python train.py --n_layer=10 --d_model=896 --n_head=14 --n_kv_head=2 --head_dim=64 --d_mlp=3584 --vocab_size=11785 --activation="tanh_gelu" --norm="rmsnorm" --norm_place="pre" --norm_eps=1e-05 --positions="rope" --rope_base=500000.0 --rope_fraction=0.5 --qk_norm=false --attn_scale=0.125 --bias="none" --tie_embeddings=false --parallel_block=false --init="uniform" --init_std_qkv=0.0153 --init_std_o=0.0 --init_std_up=0.0153 --init_std_down=0.0 --optimizer="adamw" --lr=0.000555 --beta1=0.95 --beta2=0.95 --weight_decay=0.51 --lr_head=0.00561 --grad_clip=0.5 --warmup_steps=375 --schedule="wsd" --decay_fraction=0.946 --decay_shape="linear" --final_lr_fraction=0.1 --batch_tokens=131072 --seq_len=512 --doc_mask=true --z_loss=0.0001 --train_tokens=745900000 --steps=5691 --dataset="wikipedia_en"
MLP neurons of a small language model. Each row is named by its layer, matrix (up: input weights) and neuron, and shows model dimensions 16-143. Each number is 200 + 20 x the weight over its row's rms, rounded and kept within 0 to 999.
A block is one neuron, or neurons of one layer that tend to fire together. Before each block is what it responds to, as a language model described it from the Wikipedia text at the highest values.

Year century prefix. The first two-digit piece of a four-digit year (19, 18, 16, 20) in running text or tables, as in 1848 and October 1920.
L7.up470,244,216,201,176,177,228,202,140,174,189,176,169,201,192,214,206,236,213,167,173,214,207,205,205,185,157,195,245,205,204,207,200,189,213,204,220,201,195,228,188,186,178,187,199,188,216,198,207,234,236,212,153,208,173,199,234,200,168,226,219,163,248,216,197,207,219,215,185,207,192,195,212,202,223,206,232,211,189,196,212,172,185,199,212,163,148,210,228,189,194,191,186,191,209,173,255,196,198,188,204,190,168,181,235,174,209,188,217,225,207,212,191,199,234,200,200,216,194,211,213,209,182,199,208,186,235,223,173

Closing token of names. The token that closes a quoted name, title or phrase (the closing quote mark) and the last digits of years or numbers, e.g. 19|18, 18|89.
L3.up1208,197,216,205,148,207,192,182,245,202,188,195,205,205,186,219,186,189,172,203,180,213,190,224,190,201,222,170,214,204,182,206,216,226,199,229,227,156,215,199,194,208,229,200,185,176,187,181,237,204,231,154,190,201,239,225,162,191,212,178,217,250,222,235,198,199,187,187,194,208,189,212,179,206,192,237,193,200,193,194,175,195,160,215,194,219,204,193,191,179,227,185,210,193,192,215,195,194,198,185,199,165,202,219,203,209,194,182,185,237,159,198,203,191,201,228,174,174,212,213,208,212,180,226,196,209,200,192,200
L3.up1402,243,203,216,186,183,210,177,212,199,187,184,207,192,223,223,152,187,202,184,203,222,200,190,238,195,163,206,244,206,198,206,209,223,206,208,217,198,199,216,171,206,227,193,196,208,182,194,234,188,223,186,211,211,179,180,116,188,190,184,212,187,225,200,199,192,254,153,202,202,229,221,203,185,193,241,187,202,202,197,184,190,162,214,179,201,214,181,186,135,199,187,191,203,200,222,198,177,219,204,222,203,220,208,216,230,234,225,215,192,185,180,193,176,179,192,193,174,224,163,210,201,194,205,179,225,171,184,168
L3.up2473,215,213,210,180,220,206,187,241,207,208,194,201,205,207,218,176,204,220,175,212,195,213,195,183,183,179,206,215,184,187,180,224,222,192,225,245,207,181,195,196,215,203,188,228,170,194,203,261,222,216,153,193,196,197,170,191,196,211,205,219,220,205,225,183,205,229,141,214,251,203,193,195,194,176,232,200,203,200,207,193,206,205,187,164,217,209,193,191,182,190,234,189,210,202,200,184,177,180,222,211,184,224,203,217,225,234,206,183,216,166,176,216,203,188,227,178,205,198,206,201,209,194,214,179,192,200,185,197
L3.up3500,208,217,221,172,225,197,196,239,180,203,193,189,156,199,226,146,207,186,224,194,216,190,188,201,223,193,224,226,201,196,210,222,231,208,219,176,216,175,219,186,230,226,177,183,179,197,208,217,217,223,164,156,250,225,156,178,172,215,208,214,198,208,190,181,237,196,186,225,205,218,218,206,210,222,217,213,222,178,200,163,201,190,200,179,187,183,217,217,182,188,203,208,210,197,184,164,201,220,195,189,180,191,219,201,221,194,184,210,205,209,220,197,207,171,212,184,176,177,223,220,206,180,192,207,180,173,193,207

Clause resumption after asides. Conjunctions, verbs or punctuation that resume a sentence after a long appositive, parenthesis or list item, such as ", and", "), were" and "; the".
L5.up824,199,223,199,204,175,219,193,178,212,207,181,195,185,227,201,205,178,227,193,188,200,205,181,161,195,182,237,179,207,201,179,207,167,203,203,204,208,198,203,218,178,188,203,202,177,190,193,178,236,203,224,184,229,218,236,186,206,187,210,240,192,199,181,209,199,204,178,239,184,190,226,229,197,219,226,210,227,194,200,224,167,204,240,231,220,201,199,205,176,215,207,211,201,191,156,204,188,215,217,156,191,196,197,195,236,221,204,207,215,178,231,200,177,192,203,185,176,204,206,195,230,198,235,214,212,209,214,148
L5.up1435,208,220,185,197,160,184,207,189,204,175,187,187,208,209,187,195,200,191,172,187,247,203,164,169,154,215,214,237,190,196,197,189,182,193,222,245,198,230,242,198,227,224,232,173,189,196,214,180,235,188,199,212,186,212,218,190,222,189,172,201,201,208,194,211,213,209,208,213,199,196,221,219,194,223,233,211,217,176,198,202,192,200,265,201,216,200,226,189,190,211,201,205,220,227,184,191,197,214,221,187,191,185,196,222,203,219,163,206,212,198,219,189,195,180,222,187,189,185,217,202,203,180,211,187,216,193,181,171
L5.up2045,189,183,176,182,203,227,194,204,190,185,180,192,187,217,222,218,172,203,185,221,210,198,184,193,177,184,251,154,190,218,234,202,195,189,197,217,204,183,223,197,165,175,203,191,182,214,230,151,212,194,227,225,230,187,191,230,244,221,194,183,215,211,200,267,177,210,193,225,174,187,179,171,183,187,205,207,219,205,193,196,192,241,259,173,193,172,208,193,209,186,220,197,203,204,182,189,216,186,213,179,173,189,202,154,226,214,204,231,225,205,216,234,193,219,208,192,225,190,222,188,214,199,229,221,195,186,174,157
L5.up2730,211,175,222,185,211,211,180,164,173,188,225,197,216,192,179,233,224,174,207,216,191,210,180,190,193,202,228,206,197,176,221,231,190,190,189,217,197,225,213,208,210,240,231,173,212,223,207,191,246,205,243,190,218,183,184,205,235,217,224,200,180,241,163,206,170,186,180,220,222,218,241,219,204,175,208,160,222,198,179,226,206,201,195,207,165,219,221,212,200,194,199,198,180,217,177,189,232,202,167,155,196,166,207,145,182,197,178,219,196,203,226,186,185,170,194,189,203,241,211,190,194,207,194,216,172,176,178,193

Plural noun endings. Final plural suffix pieces of split nouns, such as -s, -es, -ers, -ations, as in phot-os, sing-ers, department-s, often after a number.
L5.up708,209,190,179,206,194,206,179,196,208,185,182,174,196,208,172,173,198,201,176,221,189,206,185,208,168,193,190,201,205,235,213,260,204,192,201,194,187,170,191,193,179,184,189,197,202,198,175,203,193,179,193,210,186,221,185,190,171,178,211,231,214,187,230,209,246,207,202,191,211,198,225,205,219,203,213,150,231,200,178,196,211,184,229,202,187,240,226,194,208,197,216,219,198,182,217,187,205,193,229,161,228,161,204,191,215,186,199,198,192,216,203,230,200,219,193,212,209,204,198,234,213,212,186,169,195,183,216,199
L5.up1413,240,199,207,194,194,227,150,204,172,194,212,145,178,230,220,210,178,205,217,262,186,186,187,195,225,221,204,192,206,200,186,184,187,218,186,254,188,188,224,191,186,222,198,225,239,178,200,180,231,202,168,202,182,170,172,185,242,176,204,225,177,207,215,261,206,200,196,197,192,204,182,204,192,200,199,209,196,177,170,200,182,235,203,223,177,193,215,178,203,202,221,208,211,223,170,204,178,195,155,180,204,212,199,216,203,203,210,196,206,220,196,228,157,216,229,183,204,231,212,217,202,224,212,197,203,225,200,179
L5.up1467,205,220,208,193,146,205,182,188,180,210,234,210,180,201,190,201,222,224,167,175,237,221,173,196,214,189,253,195,217,233,189,246,222,199,198,213,175,212,201,208,164,210,183,190,183,197,187,199,196,184,206,196,211,206,203,189,207,224,171,195,186,200,230,184,198,181,198,234,187,196,210,198,222,184,188,178,209,191,201,211,175,225,199,204,182,242,238,209,189,203,241,196,202,205,201,233,234,218,219,139,181,190,184,184,241,201,193,180,215,168,198,220,223,207,200,186,195,197,180,171,193,205,217,183,194,200,204,188
L5.up1831,225,189,189,195,221,217,179,198,211,194,219,207,240,228,163,206,219,181,207,176,180,217,210,196,209,200,195,200,165,184,222,207,217,209,210,221,196,227,189,208,233,221,192,199,196,154,177,193,218,193,200,201,182,196,197,172,237,246,191,204,162,192,206,211,231,210,179,197,168,187,199,200,238,187,214,167,245,211,180,177,244,173,188,216,234,224,163,164,174,191,195,221,202,212,246,202,176,162,177,205,172,206,183,196,220,202,193,216,168,216,175,213,196,180,223,215,208,215,203,213,209,270,204,185,220,210,186,207

Mid-word subword pieces. Middle or final sub-word fragments inside longer, often rarer words and proper names, such as croc-od-ile, Bucc-ane-ers, Asc-ot, disrep-air.
L5.up500,188,214,201,182,223,203,208,202,218,161,194,198,185,193,206,191,167,190,166,221,224,194,231,209,228,156,238,195,171,207,177,237,221,188,226,203,213,253,180,225,195,211,211,211,180,189,208,186,189,202,205,196,196,185,216,173,230,187,185,173,178,173,225,230,208,160,217,236,209,216,192,212,219,205,196,191,224,177,240,186,215,170,159,224,209,204,199,204,199,184,243,218,216,201,220,201,212,234,210,182,204,207,176,226,219,203,210,224,214,205,202,215,201,215,194,196,177,214,169,169,216,205,220,204,217,192,195,193
L5.up725,183,252,197,182,202,165,188,229,175,203,210,230,220,200,198,202,209,198,201,206,224,213,233,183,208,142,212,202,173,208,205,212,204,210,194,192,171,206,183,180,175,177,228,165,211,211,214,166,154,204,239,209,217,220,197,196,237,194,186,185,205,217,230,207,205,202,205,240,199,233,203,218,185,215,216,195,170,159,186,187,206,200,165,212,194,237,184,181,209,192,213,229,204,214,192,237,222,234,200,208,179,158,179,209,216,181,235,224,205,199,225,239,183,211,199,166,172,208,201,207,193,221,192,224,198,206,194,206
L5.up2060,185,245,229,188,201,227,156,229,164,185,207,190,221,197,228,197,198,205,199,201,176,190,238,184,176,173,198,196,205,172,210,187,209,182,204,223,164,193,198,164,237,210,197,199,244,239,185,174,202,194,227,178,190,207,237,235,215,207,197,170,206,221,209,197,243,202,170,218,188,195,179,193,197,184,225,174,204,159,191,195,202,211,202,192,195,205,191,204,203,201,191,188,242,227,203,198,173,186,179,181,230,214,190,220,216,231,233,210,205,187,226,203,157,238,167,195,180,188,197,189,219,187,203,162,176,188,222,199
L5.up3151,224,212,178,156,199,169,197,176,185,186,206,181,197,229,177,180,193,222,206,193,218,199,200,196,183,163,217,180,177,229,196,180,206,205,210,170,216,217,220,207,219,239,189,211,202,215,199,176,175,180,188,212,218,240,212,161,232,184,186,217,183,189,184,194,207,227,217,206,197,196,172,208,191,225,205,182,162,215,210,214,225,161,211,212,181,194,237,202,167,186,214,200,179,203,151,181,199,214,204,232,207,139,183,215,209,184,184,188,250,202,181,226,199,212,170,190,206,168,189,219,188,223,205,210,220,234,207,192

Proper-name ending pieces. Final word pieces completing a multi-token proper name, often a modifier before another noun, such as Fibonac-ci, Crock-er Land, May-a, Braunschwe-ig.
L7.up2078,213,199,233,206,195,201,168,213,192,217,190,184,194,208,171,185,189,207,214,215,237,188,175,167,218,180,243,189,198,209,191,184,218,178,202,204,180,216,212,193,237,207,226,180,229,213,158,202,183,204,199,192,224,176,186,146,226,184,182,152,182,209,183,201,188,200,198,202,203,215,186,205,185,201,204,160,187,176,189,232,177,199,239,192,196,193,177,217,192,203,216,208,224,214,203,178,184,177,197,192,225,200,198,203,258,210,199,221,180,179,192,196,174,185,171,222,218,202,194,210,204,192,188,205,183,179,175,187

Closing punctuation after noun phrases. Commas, closing parentheses and quotes that end an inserted noun phrase or aside, as in "(born 1973)", "the Custom,", "brilliant",.
L7.up1973,246,218,222,193,198,174,190,251,248,211,210,162,186,229,216,230,185,214,229,178,212,195,204,179,195,196,202,242,169,200,185,190,196,207,217,208,208,196,210,195,190,216,212,187,176,220,196,164,213,203,228,194,174,219,213,167,233,148,191,233,210,195,196,220,199,190,159,259,219,210,187,214,175,252,193,217,229,210,194,185,179,200,209,160,222,204,216,193,167,210,231,219,186,211,185,207,237,206,166,219,223,200,197,195,228,217,192,216,181,173,236,209,202,161,205,165,199,193,175,225,195,206,203,202,171,193,192,195

Year century prefixes. The first two-digit piece of four-digit years, such as 19 in 1979, 18 in 1802 and 15 in 1530, usually after in, from or born.
L5.up1658,192,189,248,178,223,191,202,203,193,185,208,223,200,214,205,178,189,187,181,229,196,215,230,223,182,195,245,183,219,255,204,234,230,197,200,205,192,219,215,205,209,182,207,195,181,201,223,203,238,177,197,215,201,205,172,208,175,178,194,220,164,213,202,193,171,179,223,187,227,239,230,232,152,235,195,238,168,205,219,211,217,175,216,195,189,199,193,212,195,228,209,206,179,223,164,214,199,181,225,218,227,230,225,205,215,207,208,206,210,198,187,186,176,210,191,203,175,215,226,194,201,207,223,214,186,183,235,161
L5.up1698,203,193,170,186,191,205,200,166,196,169,162,240,197,209,187,168,228,170,189,210,201,203,214,188,206,204,174,226,189,199,197,201,185,181,210,211,208,185,213,204,164,228,211,158,187,194,202,153,197,171,192,205,206,208,204,179,183,178,231,191,198,194,207,204,143,210,175,199,182,219,196,220,208,219,204,232,182,221,189,199,226,206,207,189,189,186,228,224,172,207,229,241,190,214,211,197,187,213,235,189,171,203,219,180,244,213,198,187,206,203,207,233,168,226,167,201,197,193,214,203,228,204,196,176,200,194,190,187
L5.up1799,250,195,172,187,200,219,180,170,190,191,180,198,218,175,221,204,210,217,192,197,208,217,211,227,196,169,189,204,226,209,208,212,189,201,197,226,211,193,190,228,221,210,191,194,194,208,180,188,243,182,156,182,202,205,215,213,194,195,220,226,212,239,191,200,194,213,164,239,196,188,187,203,210,226,214,193,180,205,185,211,218,208,161,208,211,199,209,194,168,196,206,214,225,217,215,173,194,194,212,191,173,185,185,245,204,221,226,209,214,217,204,195,180,207,226,184,198,193,172,188,213,196,220,185,209,201,206,178
L5.up2670,229,209,190,197,156,204,211,174,210,204,182,175,175,217,197,171,230,168,180,196,175,200,185,194,183,204,211,177,213,234,202,176,208,197,192,170,203,200,197,218,207,185,187,192,182,209,196,219,202,217,208,195,209,188,184,185,188,181,206,234,245,246,237,216,191,226,187,225,215,214,231,185,211,219,193,196,204,237,193,238,212,175,190,195,208,227,194,212,212,192,216,237,223,210,215,201,174,208,220,182,190,199,196,194,226,214,201,189,198,198,191,214,201,182,185,249,176,210,175,214,168,170,215,184,213,200,243,184

Mid-word name fragments. Short word-piece tokens that finish or continue a split word, mostly foreign names, such as Iași, Natalya, Violeta, bureaucrats, socket.
L3.up31,198,209,222,192,224,209,195,203,164,199,177,207,216,180,213,199,216,198,187,188,201,208,222,183,169,202,177,255,211,185,184,177,178,199,227,217,180,209,218,204,180,213,200,229,170,179,187,223,188,196,218,209,224,188,209,179,221,150,214,186,233,199,210,240,184,221,206,210,217,224,195,191,217,210,225,167,233,178,211,176,204,228,176,190,181,176,161,180,200,213,191,191,196,213,230,233,220,190,194,188,215,233,185,204,204,175,220,204,198,194,186,224,196,236,204,186,217,199,205,215,238,206,194,183,213,187,210,194
L3.up1571,219,195,172,183,171,210,203,214,180,189,202,187,203,194,198,212,184,204,209,185,187,220,207,194,204,189,185,196,174,181,168,193,217,205,201,186,218,191,218,196,220,212,227,213,193,224,208,250,209,209,197,203,235,211,206,201,227,213,206,186,172,213,163,249,204,220,185,175,166,202,178,221,207,174,200,189,199,222,172,201,218,199,223,208,156,192,220,220,189,206,209,197,203,207,223,186,195,189,205,172,225,204,186,228,159,203,189,214,187,222,191,242,175,224,192,208,179,237,216,174,182,225,207,194,215,168,199,216
L3.up2278,218,217,207,190,213,180,194,197,228,209,194,252,194,178,161,190,206,187,196,168,181,188,208,236,218,206,211,178,205,186,200,192,171,200,189,209,220,207,179,162,166,174,193,185,202,166,185,240,152,216,196,223,206,181,178,202,206,225,238,184,214,181,189,189,218,225,160,201,203,200,212,183,215,233,186,197,192,227,220,189,208,191,207,222,211,212,156,160,185,201,191,198,227,210,192,174,202,208,186,224,228,176,223,222,204,206,204,209,188,185,218,228,201,203,197,182,194,205,168,229,172,203,188,182,190,218,194,227
L3.up2838,175,193,221,194,208,165,199,174,178,198,182,172,238,185,186,186,191,207,202,217,193,206,194,246,216,184,198,180,194,220,190,199,202,199,196,196,219,231,177,186,238,225,213,223,237,245,181,169,197,185,201,191,218,215,221,176,235,200,181,221,224,208,144,218,152,216,183,156,232,208,206,225,209,182,189,204,222,166,186,229,211,202,191,174,172,209,202,203,204,194,201,200,187,208,228,196,210,184,208,184,187,159,203,211,189,233,209,204,210,194,203,176,219,201,218,209,200,165,182,191,205,238,196,233,200,197,154,229

Sentence and paragraph endings. Sentence-final periods and paragraph breaks closing a statement, plus table-row pipes and list dashes, before new sections like "==" or "The".
L5.up691,184,197,208,209,203,214,191,192,207,207,205,213,190,189,205,188,213,222,219,201,183,176,221,224,195,203,218,194,217,188,165,206,203,189,202,177,196,215,189,227,155,216,198,209,195,206,214,203,232,204,200,170,166,219,173,238,224,211,214,186,208,233,234,207,220,197,202,225,217,203,216,214,180,199,217,160,228,211,197,240,188,242,206,203,205,224,232,259,211,176,223,176,214,218,196,173,171,210,216,186,207,180,218,209,203,219,161,214,218,230,193,203,190,210,217,199,194,180,178,237,206,198,197,190,183,178,243,241
L5.up952,218,217,187,175,230,207,185,210,194,192,194,184,212,231,199,193,207,177,244,219,234,176,219,175,185,182,206,196,234,201,166,204,201,184,189,209,199,192,234,210,186,215,180,227,192,175,225,152,185,194,184,183,182,209,212,181,241,222,230,210,184,196,197,254,211,221,205,204,168,227,194,178,184,193,221,188,193,194,188,232,210,176,180,208,176,213,225,193,210,196,225,200,206,229,207,182,208,195,208,186,212,167,171,187,232,214,215,190,239,202,190,246,164,220,195,175,213,199,197,184,216,227,204,217,191,234,194,198
L5.up2308,210,224,216,176,203,180,185,174,211,214,216,194,203,235,214,210,172,162,222,201,201,177,200,207,197,191,232,212,188,213,216,223,212,191,178,276,226,198,241,226,193,198,211,190,192,187,200,191,214,208,210,185,207,193,179,204,221,218,230,210,205,190,196,263,217,210,204,196,215,231,173,187,198,211,237,207,197,223,224,229,180,211,176,223,186,209,203,202,204,231,200,217,184,217,204,185,184,203,201,195,192,185,215,213,213,207,181,210,219,196,209,235,169,232,211,172,185,192,222,206,237,184,180,203,216,206,213,220
L5.up3076,210,228,173,163,208,157,194,172,196,208,223,207,217,215,230,188,233,203,191,205,210,196,214,169,201,198,207,203,219,217,202,235,184,208,172,227,203,182,201,214,219,227,214,227,192,197,235,168,211,197,181,202,181,184,210,204,235,198,195,223,210,188,194,228,193,224,189,243,205,262,196,210,218,211,214,182,187,204,188,216,195,191,182,203,177,215,226,217,201,216,161,205,194,219,200,215,164,200,187,166,191,179,188,188,205,191,189,200,231,161,204,213,197,264,175,188,194,209,199,193,220,189,192,205,173,233,184,215

Final list conjunction. Mostly " and" right after the comma that closes a list of three or more items (Wainriders, and), plus scattered mid-word pieces like g-on-ocoxites, att-ire, Pan-H-ell-enic.
L3.up286,183,203,181,208,216,221,197,161,206,194,202,209,223,201,198,163,177,178,216,174,243,184,237,234,211,172,192,211,211,210,209,214,219,197,202,190,202,202,207,204,230,190,239,188,199,177,206,189,209,232,188,195,198,187,191,182,244,215,202,201,213,220,197,193,199,218,170,203,206,197,169,166,195,198,203,222,197,175,198,238,177,200,187,202,199,189,236,203,178,206,186,200,145,200,185,147,188,211,209,159,202,173,183,190,223,208,177,218,207,200,220,209,194,208,210,189,197,196,204,169,224,163,191,221,205,198,190,224
L3.up872,189,204,219,193,188,208,192,174,218,209,177,183,179,236,209,157,197,197,198,217,196,199,197,206,201,205,237,212,214,198,229,187,231,211,208,217,232,181,178,219,245,210,183,169,220,170,190,202,182,195,218,218,237,181,177,163,229,238,234,174,219,173,196,183,230,167,159,196,183,218,183,209,195,205,222,170,209,194,212,226,198,189,239,208,169,190,191,197,159,230,185,217,171,182,209,196,200,248,208,222,225,210,220,198,207,159,224,202,202,212,187,208,226,216,177,207,218,234,167,169,205,199,219,178,191,208,179,233
L3.up1796,194,203,232,199,192,185,186,207,185,200,219,230,214,194,217,185,171,206,247,194,222,204,224,198,176,194,194,181,173,224,208,214,245,205,207,189,220,168,154,214,185,209,204,201,218,216,207,218,191,191,235,194,185,167,229,184,200,220,214,217,204,203,178,220,198,228,172,215,226,209,223,188,192,166,213,227,191,229,211,201,175,182,191,188,176,200,177,190,209,199,177,185,158,175,214,181,198,227,193,212,174,237,221,232,171,193,175,210,184,215,220,171,205,243,195,167,175,231,175,212,218,209,182,187,215,205,181,190
L3.up2050,203,212,204,178,185,231,203,225,215,195,204,245,216,200,185,177,181,216,210,193,202,195,214,188,234,184,197,205,189,205,180,217,190,204,224,172,172,186,238,224,203,206,203,165,178,204,174,191,190,223,216,198,167,189,163,223,201,199,218,210,212,184,175,210,229,194,208,174,208,195,199,188,206,235,203,212,192,165,177,195,221,180,209,188,170,202,201,219,204,191,254,190,182,175,190,208,193,203,219,179,157,198,155,191,218,194,187,210,213,171,221,196,189,166,184,184,198,157,195,209,166,204,189,200,200,171,164,205

Plural subject heads. Plural noun endings and plural pronouns that head a sentence's subject just before its verb, e.g. Bunts, they, elections, teams, that, then are/were.
L7.up1734,233,219,218,181,184,215,198,200,194,189,202,178,220,222,195,233,184,238,203,216,196,173,207,182,209,226,195,226,231,182,204,193,166,188,246,198,175,233,197,199,210,184,196,214,229,192,209,195,236,211,195,217,182,192,153,182,218,254,165,220,166,215,188,188,208,189,213,221,208,208,213,224,178,190,178,203,220,212,167,209,182,218,213,192,199,223,213,179,160,191,203,203,150,172,192,211,209,190,186,173,192,183,178,179,208,237,195,191,187,152,177,173,188,215,212,179,218,192,190,184,226,227,188,177,178,164,239,228